{
  "num_attention_heads": 7,
  "num_key_value_heads": 7,
  "qk_norm": false,
  "init_std_down": 0.0,
  "optimizer": "muon_variant",
  "beta1": 0.93,
  "lr_head": 0.00588,
  "max_grad_norm": 1.0,
  "batch_tokens": 65536,
  "max_seq_len": 1024
}
MLP neurons of a small language model. Each row is named by its layer, matrix (up: input weights) and neuron, and shows model dimensions 314-441. Each number is 128 + 24 x the weight over its row's rms, rounded and kept within 0 to 255. Numbers have three digits each.
A block is one neuron, or neurons of one layer that tend to fire together. After each block is what it responds to, as a language model described it from the Wikipedia text at the highest values.

L9.up14:123134151111171173128095121133098107117138131140128142125170097089121115167132107091087129109125139089075127173135090113089116124143129103149125115128146087161104104133150123138121162129157114155111102110147127176127156141124161166110107201096094094113135140107135128083145131091109125088111124091132106090162113132145140131128135096122115121113156148133134136116120139118088159104131
L9.up186:144150089128122114142160128143090160148098112142123106120140087123134145085132120140114095139148145119124149176094138140127169111085116092150112122121095090139165130149117120082126124130134148130111152139147110075179145106096161156091123139115082114096129144148130102164141159122142149138142141121160105126116152170139102165098092094126115105139101097131114112134132177134143119116142
L9.up466:146145135133136166109143139171137179142149106127059149133129127137094137074106124103065161129143130181119138146116118114119096133160103157138137141139131104103100130110081122113119154105118117124101097132150122155127134110142142100142144104156081130153139114178122143106110095123113127112164151087109095092124114157120083150123174128137088125117127137101116119093137130126124143099142
L9.up509:112176123146134144104150070107157076143110116114157115153159139147138093124090123109145141163135151128125134117096157135116182088102107104151118108128168125168148155172155083110101092135136138122096126138116134135116167131133112141122183149108070108144167156133116084102114132119101142131105106131126153122103109134116145160097122133105123135096132163159129101147125135120176132137144
L9.up662:098079100124154117164136123145150146119112126123149129104117094148056154088128158142133134142141142121072139149110128173148186113126134127124115169154118147129078153148096141159112154134117123116158150109131172146130159069088107113139127123141120116132106120157119145135114137136117129166089116058093111076093102139143142178126146093103099118149125143124100111136144074126128162121123
L9.up885:110161156123087142113137082169133110121117118115119098123165131114124140122145159114120150129116148185105168084120117141132173157092134109154117196105200099154115126121091127123144130154121136134129105133155132098128148135118145155133150152126096146153128106154109113123093081141130154126141105106153132128138130141116140121119165099123110124065102130135148085160092148123126143153153
L9.up1239:122137136098134169128128129114077107132136123062111141098122097108100100151141113080094099133103135115094087079125121175127153099154161156174141121138103120128133137109115138131142118127103187094102164124158147145105159130154127164152133161145157067118118141143152121118123136118120141104075133094128117149131136135156097076119129172137107149131113105119105195095078163126121120143174
L9.up1551:118129101118110138138109156157092145141135109084127145100075147098087128130143056132107075111138125115133148101129169111148115108137120098179154119130126109152132100135122156125118092119075136145143101109132157076148108088146144167143181110123089081159115130160118117149117118095103136133148188137136100089126131101144147136138135099107112167120122148148131080142087101129162122124153
Responds to: Title and role noun endings

L13.up1584:117124114098147171152157097124126127124145150125116122120122126130108168128115145108142114102127107152125112128129088111110091130108119096134117124113153169085104127074106134152173131134102117111091169131141108187138139155146143097132100140114099141081118120176119157135097125074096136114086166126118171142152133153103108124117104109119125156162105106146152132176129129129123140117093
Responds to: Inside multiword titles/names

L19.up24:115156111098166117158172142131146155117138174119087089136135127125139117152114129106107135122153105168123149058150103114104149161109103143102114108170153130140155134143137114162129150125143121126149120115132132121146105124098124128150119141113118129100141148118128085170135119116127171112092115091105156143122103122140088132105103111160145154142127107122127115141123144123120125134092
L19.up516:105133098127116149160135146094140121159115143145109156107099125151126131139117112157137169116147125143108097159134091148123141106090109142136112127186156111115138169117160135162133087133114079118119135129176148170150109145168128123137120123131087156132081092132142115170158110128133127124134133169139166116139100103127112121127103161131111121165113110147108104130098127121151098130118
L19.up723:124124084115159155151113152125141179096112124118138118168129163156130130158144110158112187110159132139086146175102130082142151180117102115122141140085134080105173133136121137125161128109142119099135132174142148155127090145154143151129119130091119117105103091135147113117129147118132121135081120131134146151124118118139120083147119147106149138144082130148157133110122109153148147147124
L19.up765:079152097145168131103139130126096110119121110113152182121101121137072129142116116106111130105102131157131159153135156128107116185145138108032141159108140102092097096121108129096133119128155120132074124107155129150099148132176178151122152106139129111161144115127114146129124127126132100136129145140168162121172129113111112138108164133108104103144119115138122148100157173092135124116144
L19.up927:143132110125124124134153121171112093126132119095106142162161115098094157126097093117096121098148144117128136143132138151142131144089148124118127116181142109133118173102131145168165126090105106111109121126140117153172110115163121093151122134135104164137100120102110124132111114154121120114113170137110161128105110172172107108108076159168160126174107083070106074115119120120120112114107
L19.up1038:168122132110146129129141146097155128094129157115129148127123115116138105145121142102137157161131123142153109128117155089153084092087153123141140070129166129111107101173117112123142140106118192131140146155154134115168106101141122152124091100096103137065148153112133124176117139113096117141152150105069116161118129157122163136155114144141128109124147108154161146133103100125115119111129
L19.up1374:142109113087151155153180145151102092109158156117114162093160114105094121093121148109131152152128138121148131095144147118137117105146100148159137140125140161152088114098130152117152129089140104112117164100154135126152109132146138099179119132122134155153154130101129098124147127144111137087109124147158151118124131164132135127151125085139143141189116156144073147167148106136117112124108
L19.up1788:130064095130102157153137116127127130088112107147155122073166158144122096142112138129117089140168157149121147117134132153130161147113191110147128091087154165102096130166134149140151110170148086097108127138103160117148130125127149132097099176151077176179143149114141141140118124094129140148125148086160147122130089134121130116126120142136129154137106141128134082130158104106086107126139
Responds to: Mid-title word endings

L13.up1003:073132130155108132101129139123111156168107143143125138124115113144147117118128172165152136139163112139129138140148154130128130101116081126085159134088124165155117127105120138146123119090159096135128160148145146136118132133120111134119149156111098141118115147121115139093127124168124084115129102131088106116103068105116106143154144126092143134098136115143134137083179097128127137092115
Responds to: Capital initial letters

L19.up77:136102127111127122140177073133169112114123125140122139141107104147125120102157121101128126118117143115127144151117099123167153128120113142124117164108134144118155131156167136127134098136093127112152110113123129144111134122110137150129113154138160111120103128130124123173153148191123132168162154121131146135117152123128110113147128138151081146129100104141128122144126145107152100102133
L19.up140:112135142146167175149165127173167133101168107110174116168138116180106106132115139151121119106191129144138140116125112173165163100142119113082091163103096115120127113176140126154139116150108110145138099099132138097109143135124152118093124104091097145151100140087095095148140107128134135134163136128168144168137126108117114104151150133138107164104116113137152124150115124112172114106094
L19.up202:110141115144101142184072126124125121126121148144101120179137108101106126137091133135093125143093129113146098104097112126127115181163136131151163139143128120112128087119147142129092165139106142092138124119093115118119149103170123107116130135142167125182113147083136100096129124135145126143099099178151119124140132166155118097073123148141110134125147110079144120147112111107146125110167
L19.up306:117135115127099147152093121193138109104105123137114129127132140136125135139101149113118100164116122081110170133105133120108137123102142131107093157100142096099116111117125116158114158099140131124150106151129144125118102100126151103114103087158163100109125150143170101108131179143115128145094133139135157104113136142130166108083153108116099136139131061133117075112122146100169106131118
L19.up666:103145126148137111129118116143138123088130148161084151145100096134117107106120102123128129144140133150140114091040077123147109124162113153112131159141164129084153127147112087115112125135125139151152124129116128111133145121170130121121099119127183131117106104112184115168125181142107161138118130147133124096116112096126154107151135135144111118152149116083145095145118110162167108115132
L19.up794:118162099108123137164139109180114161149146124137137138144108115145119124151123115133155116106099077120152140138121143126134113161121137113120125157087143158153110110151126117125112122157146125151128128099165166118113109136179118178110116118104115134135126093132113125157135116111144096105105129157120137096111132163139110052108119170146141146149105124149094187128141129108151088151117
L19.up1488:113129142134116134076122101117105117079195152161130149120157144045098130129152088127136138132091164151145117099105115166146143111148114128155142114120128097116105149106137130145142122094105125168115149159173145150115110150128150143138147142141130079151109114127179175121141145113133166142128155126103130134136126122096116061078118140139131099086114144124152121117158143140110172119164
L19.up1767:145153142145161157143155160143102137131131148144115137109120108142105116123123096193115105132125121127143072115156147133144113114139104103137139123075153142159135107086117163105149166092154185139160097171114129154143170137131127124125118127113117094130074139095135103104135117126140130143106158161099079156129144131121154104096158144120119152160123132133155164099126166116185156085142
Responds to: Name-ending tokens in tables

L13.up1464:107149135147108086075142127143134154108150153043145153132079193123125134152116112146154151120141163087131112088075140142140110116124103115081081142120102135164154126126159109122132112121106101169134115143105121127125113144126128134134166135143131111138105117062188128129149106145147150114116132102144147139119129144135133140147108124090124119128095138150103127130106134109189099131164
Responds to: Line-final structural markers

L9.up247:116136103090139144121120147154120102085163099161098131189094163082108128100147097156129136149117103169135200107103118121117102103126131129112136099124101132112138105111136088141151124117125158116109082113094123146147121140105132155142110130160100119147150108139106115122120143135130186133130151119093122123115139141149119086159143127138160134096135102142101114183118133152097140138126
L9.up338:186147141130153136093152143101173147090150122177125123074155126101112170151116092153133077115134111121108126133110163142107109114135150141159109104089122119109099141088123131148124148094173110117137108085156146128120146129113113146155132123109131195143093111144127171127144143143087091123140118143156131149137094125080131124164136129096112162157109163142167110140106112134131122098125
L9.up508:132120105163114153114117145120129113139113110105160133111149114129146162128099111112179117161142100114113151117134122096059135114145132124104130149160136094114175200142135065180111138125073124089128122099162156124100111140105092173120164124101152107180113122129140124108104134116148129157152142117129133176127189135185120148093153123155135120089133110123126132137124106152137117135140
L9.up670:130157087130132117126114135080127139094133121079138118092140157108115150153148135129162123124117081144104140126127078085140131081129158098125116107146157137100098127159150141078118133166128180116141140113159140135117164122098097158129119100138151135170139129115151148156155136159152159165140135138113129132133180138133109157120189118138110132147120097101088131145111161129089122099166
L9.up901:129137123083126138169122130133097137147165163108172137139094092102144144125122124111103130151169125096123182134150134123127136114162091122106149140119125146126147151144145105128141089117141141141093179145115145101114116139095102161135154084132104153115153128136121115149138080195131158118158105115138136148157131124142097121157124133125157169098117088144110137173130134161143118115128
L9.up1150:102090107060113076108142131106126132114145111112154122171142137150130138077148123107145153158113142145133161140146114119143119177143108169139124089129133102155083159169115158127088107101114167117159119155108069121101108120135147140139130108173127141164117131103153130103135130132125118144125101128113108164132141147171120138125154150130147110173126124117075113124118128163120120139157
L9.up1519:173150115124152123148145111099113125104176118090151111093094116069112160104119110112152121172144171141118161114129156118076123144092155092111125137132146125089097118116174096089158182140113136136141172126154153136126154154089116166122135145112129100157087142163143125149162118130114128152119161147163155129131152137120135087112098141109159124126057156100126139136141109144153106144150
L9.up1702:105113205106171142141133101124150181122151112077067114090116109151160126091133134131137097110112104113134133106125106116167112125161113115124149126085139142122129122160113145125141143129160096104138118142150140118119119168139154137124109115140149148144119138116138091111113096141125118142141121107151157132120102112164181138129130123088069113085101091140149114152126147101118094125141
Responds to: Letter J in names

L13.up695:127157161151149169131138124110143093131126110129128109133143093134124096130141157175128104161152127139122119139139115134134130124133139111116168173148164133163152125086126148114127175132134164120111148113103127183113123150098110184152133124151096099176098114119097101131163128158147137156099110179090109116121152140119111137101134169129121116067132165140083147125058147126162141149129
Responds to: Surname end tokens

L9.up7:110110135096143140138136119117107163119131147132144110140146147112096148141132101120169054105113141158130135133135095126111113132137153102136091133112100127123100145154092123133108132105093068108163107119106121087158093151114179127173117129155139155163138192157153155171105150102125121124134127134206140171064133118111101109143140133127129143075169086100123118108148149143154159127118
L9.up485:111155191086127137157088088181096122113110128136153114135137140146170145121111168124158118164119092120088111126148158128135129122116117095138152107122146148121091178093115130120125143162110156126142128136150068125097147103120110085115099132093147172179141146135170153166148121153102139120113147105160169111159111110145112163125129090124129140114112077165161132121137111139129108136159
L9.up582:118150139110126143105086119148108154149161146154145133141087132115112153119163103080146124137142079131105126145121163080130131127129121112146154129146134137122112118098051107164132130149145132103128169132122086134116109136126146127147121143125105164208101119109140155176106175124170145120114128104154104143141154130120112111088140131139151156128082109113102125090097122145167111151107
L9.up853:126096147146096124098131114110127070144167123179129077132105093142111125208117144114130150129140137137126081134107114090128135142141143082147167111143121139125139189108127101141155149149140159152124123142134091168140096152067107151128120128177095123109084104122135109116156157122148101140131111146111129136124148146165103129126111149087136143152132116129163115145112127115117164138116
L9.up1026:151206151084117172168139099155102130101135122112129111096138093129100158110131160112103145093163125150131113130171117106119131090067173124173160151105160115138131182100136153140181122147163153131083142120165117139130103135110139133125129136143112177138116127111154138168146118065119146104116169136128126096145155144137091165145085153133099163164137096135155181090087125112143120146111
L9.up1039:123142130118158159131154112124105150109107148109161170165129140105138138176136127148156112132168102118143178104111072095125177120119180107175117132111128135089106120136106134155143091124146099137108134123119162175115124123150112154130141085142121158134102153136166113130132129099121148112156124166150127129116154166092151144140133110136128163121134075153173160112143130127123135175103
L9.up1297:127126124103137134113105169145091131199124127123110088155126131139085110195130089116124127109111133158162137147160152134093138131096146129121166132137152155119142144153086145118143117123110137149149151165121145133125162099092097132134109123150111164103109163118150148129159116103167153092168141097088136145163143150120178133103148108125125072113123037104119126115162110127131133135097
L9.up1418:125115154103135152158147142133111156120138076112169136122131128131095135125139172170121101115147105131116080056167131122081098147125105103112171154095166091121122149170138154137127129144126144135152127112110139130112148124154065082140137128153117183110094095128130114175112118131143141150126143117091126116134124123099095151106117129108089140179172115123118139114160128120082126103166
Responds to: Mid-title word completion

L19.up51:159139084092127119141121144177116134076136088115158141104095139120137110124120097136138113142093121115136191132138129121142095151082103129140119182118158128143095129135128143121142130121207139135131197111126123144096121138107137136075111095103135117115140106128130167105164064145096140108106080125103101136141140116134141126149126107120124152130088116147150156117144141083169159107155
L19.up352:126177134121123146149111159086140178118126071134175127124135147122129152115112110101118086126150137118160118148147113144151122132133108123106106126137088124086189116151144146070128148089155092137134136137170128087130081127163128130151146159163148175066123114120137134183123113171158132116115117169114129096160141088161124103121147161122125153143120149119145137150125137168155118107141
L19.up1022:124123085133104118117110145139090124110177171125165155153107106079172077141134137142088156125149083138102180148135116161110180109181133139135127140116122129112132104113111118126132133092113183102150135103149136140122105098126164149123075119111147140112114107137141123144141171145151124128145142148125118139122126145128102121131141170148153137140139137101118131136148092131111113179189
L19.up1135:101152158123106101141155164139128163134080127092104147098119149137147110121163102128117140218112134165147149052114123139152106097121123128141116160127112111127135103090111159132139153135123142132162184152106139124133124138149122143101135118125127144125195146146103163102127103176137116185073136142125077113159114089159107121152136127163147113093147137107147104113122109102137115148156
L19.up1342:132120165124138152172078121095100101148120107124123135106119129128128117159155138138122147113113135122130120095125144093142141133145090138120147137129155110142162113087120129138133093080149127091128102130134110151104117124118169147085110129143158128160089136133124150124131093136110175102138134103169137096127087112141132156141124099136132138125126083115112129129149105081128161125146
L19.up1582:112140089093100154119122126124111130145080143131144136127128121145115111143174153161114174114119154154102137156140089159101115124136130107092100170104150064144142102095144123088095160103163153152143141131156167149096102157173125133124117118164097123086137065154131139126126126118184138145095111142117117121130122120141117085121149115134156158127107088129105149134156098096127052111111
L19.up1665:119074133137134139135167130156140172125149117163103111143153163133157121113125062104109078126156100164106147093112141155124184108127121145139127129097137120133123108148114124089134154140147134160106100137165130166113138121132106146115047074125140132133104123138104119101112116133114146175118119094065134111162127119151116084148121142141157095124170102149114146124113096094160094072103
L19.up1789:148154123133170120146147101128159193139150168103154114090115133084118119172097153137141149162167104141099135122131101123152154108134121156118144171158113159089087146109097159101089131117103138129127164135141108100111120152096138156152131112130123166114148146127113105137119131137176135119135127143128106135115155137148114104167128149174139134133114143101135113056126071089148155123178
Responds to: Name-initial capital letters

L19.up533:106124165110147087152153142173160153092116164148127146169125116111118159167154118094157101106099111160126094148095111126111122140133135148086128124105127134118133148125152132110166134144107121098127125125121123126089141124097120112128180152132131123103135149103108134119166146142147137138138089148106146170136139188112142091090071084132075129159142122103095172120181132127131146114144
L19.up604:098099130148152121124120137152096118119100127116099131157126128117099107159102144164137123107114087131099174132179123120128109171150149086137106132134093123126190114128131149089107130149108110126146136118155128134115111176146122111090099103122098084123105125126118123134141155110113163134080101128139086129130145125149147150140191114156101176128170147087096139091114127105134167125142
L19.up697:121106110091081145145082198114169131120075137157162146163096096118141169146127078103174129103146113108124170111128141164106126126123129105134139130114135171151106112136144103105111130151099116153105098140093118125128130140136164170153103105106120141109164145136103112132169139098107184110109109144153142139131167127110115123137168148139107113123094116126142114079111140147089144124148
L19.up709:114124148119170090150155138124143157119136140114129154159157121159154150142116113114119102125117089160120133128174121126133084148127121105106144131127079136117121137121161135110117110121098089150127092088162144119126143121122125138070138128159118078141152169136130138163186123107108102155125158113104091181095106168184193091118150099117139118088105140098090137091131114107124134141128
L19.up830:110130141119165062133140108120158142076134141154114104130156110140115145108113150166176120110102107118134170140151113136113131107143149140138142133090116116107136150101124100174124095140090095180112105158148146105113162124101100139082132131081193131116120135131136145114124167155116144129136110126131134140122138118124103117094151129146115101128133118099106160136104165164102140114122
L19.up971:140140172137167156148119122125136162090121125064181125129112092107123169113072124149175150145173140105124135106117126142110155147171141087129141130138174117095107097122147131105167147116131157143102114135127130136101101106112172122139141112142144102109126124126116119102101119151134120124143151092131122145088152164167121179176134144142086146137102134109115143130154107123159171134143
L19.up1139:093168100103138102153184165116136107098120184117122130171131117113112104162122147134124135126145163134108144084143136090124140096136129101078125098154118104158141150160140104107120124130084109112064128100171140136120158104108144131105104105149143102151155160150136170177155088121118145139074109103151108144140121130128110126112108117148123192170105125122085139144103139120159123139138
L19.up1621:148121113106115120119139148145119147115167083189163144093129102117119125136121137101092120125100147179119143163132122121121095123137102127121104135160118120129115123149101179113152147106115111121121105143127109084111124137149141126103139128115172062167121127120090096110124108129105088160121113140112112163153109099141126114121098120113112113160117121095105143195153094119140126130105
Responds to: Name-initial capitals

L9.up36:133166136114112162170139143125138099097133166133141108101142131120134124124108154120118126072143141121123172129144118087150116169096142105099121146121149156110147136160134156073102153149128116156120138147126100097138133103130131153126131167117164123141111163133122056141146121102113110120100121138145104166123118140070148131108110128130084187113125117158151126125129154114134139123132
L9.up99:154152116137097150148142140104085129131153100149128100161133093093162144134104134115129134101099105141101138167142103143156137124112158134101159146139137125178083158165151128106140107110171160176160166095118137157155123131151151138094095139183189132150096108153107150115110152137106130118101109119096116108107111120111127097136085112165161092119104133082141137148122128158096129089095
L9.up379:128150130116165157129114084166203102105122119111097121137085142137116138132116166174129136165105118097134096099131145101159134145080180137106146170159104152124135192092144142133130123130153118129165166135131113185142143158129162130132147129170158147172098166148138128168111127114119146138066128138135137111110123127152120140150095119046131170141116086116140103141180121084096124107149
L9.up512:131101173128168174098103129132118142140112076158087127105167149089177097137143129121057146179145128147095119149104072117169112146101164155119143140158150123164131122129131147131117104158110152155172155125160098112146102140089139180093137124146139150107111121121164143108171116172096114115120133129109114117154118123135128120092153075110157142157120114134107141133146117123128161131099
L9.up603:076147139130099068128115109120094126113124130151125126105143120145110166138135150175087151135118119144147121134140134142130137152158150144119145129121090119101173129135121148109088112134118080119124145159122119153096131104130141168107132096163153087104098127176159106154118147118151121105063155129123121120113092157114126094119134109117115138115108110123145125106155127131090127132146
L9.up633:140123131091101173158093087142101139089109086105183138120102143109141098196148121138161133102143180136092131107149147110166139142102101126117134146116134139139194144091096090132103173143117127133108126145122145126144114151108132104135148127181093106124106129114121152167149078100111107158115127144135154122153139129154105117091101150164095088141093108151132129105119094124160148116138
L9.up964:141125159122133174108100138134155093113105163146149095058166110137126137165076123156085152127125122106133092152089100119134096141149092127132153122148153124153143175150165151131145141174158094125111106167126169133117111119147102147138159129149189117133116137111109137097144148110101152127120144140099114120154131139111126132147111104194110155145143141161148127143162133136100105084114
L9.up1595:098120139102124174111164138155111093109103108104098163132111130132130101143128123155140133129179124111108133094164115125117114133093144093112114092125113113149149127170128104123090163148130121070139136137095130116150130098071138177149130116198122118144107099157156131141138120143163125091114149151118109130150143156147089138144084146118165153145095134153139154131091155095166144167115
Responds to: Name-completing word pieces

L9.up332:133123153145201141128166105131163127118130176120082139085108105091115127080148105140144120122119154162124111120074141145138125177105125111096072153154118107146065145115126132081093104159128113134112140132129158166120106164064180144138112137102128131160137141123155130107114114137128157124130125106148145141121124196135165110129129140104083088175125149120077169160125126107138102121148
L9.up486:120125118108144115170129139133156132134128130111084156133106087143085113111110155134123098110120129104135129080131112135110176098158121107105133179141138101165139109124083120159104135110139121138135107138120122123126117101085127123161130101118094112140085125092144136135177124155148141163161147125118126153121121111144131122126145143169140151113143090126099110117116170118113116134095
L9.up585:148087154120092130134119106118129145169167074170138160156130110115074137126133138150111121119160133127143134079160143137097132173102133106159086124121134127104101154117082139137094088144130118129160151199185147099109133098181151119131124110133105157122126123126126129124136147134151163108104147119127142112100096146158121156136141126107141136132111076134093124124161151134149115121133
L9.up1225:138125138139132133146120118166132145152171144072161105062113088122085136095124107131148138129142079146132101148117159123126091110165129123096140144094120070122164155122126109119077139136104149134108138148119114154149120101137139084161099112129152115127090141113125124121136140157156166138122122157103109135137140148119142124084123099093129072074122119116120152125139168123128131114116
L9.up1259:107121139173105189158116098128121120182103134102140130078108094151100137125109080103171131115133086139120114142100162124145110139155101151080109115103153114142140152132140159123100191155113083143166119218145114141113101111113098143100083123164114120120104121153116100123160111171131133104096135129112112123129097174119200108107134118132114075120120139135126122124142123124127130102130
L9.up1275:138106124176069127125139106147142089141161160125131113140100110154152132134153152127095116095090114128174163162085098104134094127091125089152102126145114109112120143124128120176105100128077116105105109157119159137131117126114151154132166105113102101129122138095153130130144123187113145115106113132122142117106102158145085120140119123146175122133149142142131088154135141128130061158140
L9.up1470:155152129117119142128104126130140132125118110140139158122092126121110109076128132149131116102121125146115113157096124138157071156113085117106099092121124176088118130151197144126113162120117117128149152115160135119121149143160176137105120156146116106152095148133134133119167107155104122093100153170194113094134104146114156166121105102137124100119128108119117118128166141127117118087134
L9.up1677:118106104153146126120119105172117092101113187099113121118155098169145135121119116107162132109126079119116168100116148132127103145158127145137105144104126146121138119174167195142128128157149140145135085182134125125117124136152146139141106072162107162132126147127154122109118154162102129124128113079154108152119118136118132132141136120142156124125126095096125147111156092140150162103082
Responds to: Wiki section heading markers

L13.up1119:105108128146105138123083149084086083135121146127134131177146099111097101128127181110130123108147108149114134178159138158130099096145116072122152141098129119159171102105105128128094143137106084164128168128151110125151105130142131155101128133159078147114124143110120112138121137146123127112093126123132109105101111118143113164110123098165113163118102106082128130093120116130119165113118
Responds to: Person role nouns

L19.up20:116124106133130133161115109117137096142104116122123122140121146145100161139168132129142132139143140112156145132072108143146094089122107142108108084124083131093163156089129133180124111124099103138126105163174124132200104129130139169135101140175070164140148138071130083123175122192156142117122094082133139144143132124147135136115107131133130129098135151116147113138096092156123129114122
L19.up69:132108119130134123172150112111097117136133155113166068149094140157143099142119096109124138098162153105126102194107130140148121114142130116150135144132135141112164145081104149110095132156133138110141111140172123107092100137139123126150152145168148147109133101107163111117132148158128088141101126124163112167136143102144105145138160095096096146116109162145116171085153163133156118136153
L19.up714:171142135137128121100108121128141147139155112150127139141078080117153182084169105063140101086125133145111150136127135116128159125164094114098155109144130125129105108131164106122124135102149161156144130125130121127125132127130125091194104103144127116136132130126124095158153135143136116126130126106099143118145173136093103135093132113123163141120135129186139139142146171089145123079135
L19.up736:150151138122149139165167104140141111096111140143089129131140144102130190071118071110117093124123184142199156162104156165156122147126122136144131109120123125135102151091083153138124116144148120112134140108162131103145139119150127159150144175136125123125112152135123168098147133110102150162127130167145138136156149112127127170127133121109110122084132159147126131141153126119089119111153
L19.up873:145153122133125101089162116143124147144089120087105075142111134129135119145146143120143087154157113130134132169095111165145129049092124088104123106129136123127108115076106150128145138173148103133151156104181096119143144130107105146133116139104109119138090106111164136147100115181139147106132129137125139157147154144141152108123134137120154123136110101150107165137132105122164098117130
L19.up1149:115101119130143157110129118134155132135148099115122145145122117112106108132087101104191111117125098140126146113115115133135109125121129119088112119140086096124121161109095118113116161163122134120153143151119165146123139127087106130125134137134196148164102116122162124168090163178130147123143106105127133142138174137108131130136103141110108109090169135137118119150145115122125099177108
L19.up1460:147163138110130131125126096120161145164119075164099118117116139114093136145131118120160138091145122115109152148124096148095136119117139091130132093072110144122157131139099088141153114168109153148137105099135142132164161123117111138128122085139141141062119117122144142131100145110127157163109088141102092121110143117084143133160148077130152110128097173146139131175115127168101100123114
L19.up1610:128156120117166126117118119139133137107169105143107115113130166132107154099132126113129111111137115179149114166128077146104149123111108138098123147147108103131123073078084125136137144157110131084173090160093135121154094145137138116106095076119099125138110105151089123142161137127111096147134147118076152127097145113108126094149146144162140157102145113134116136187153133121166117165124
Responds to: Wikitable and heading markup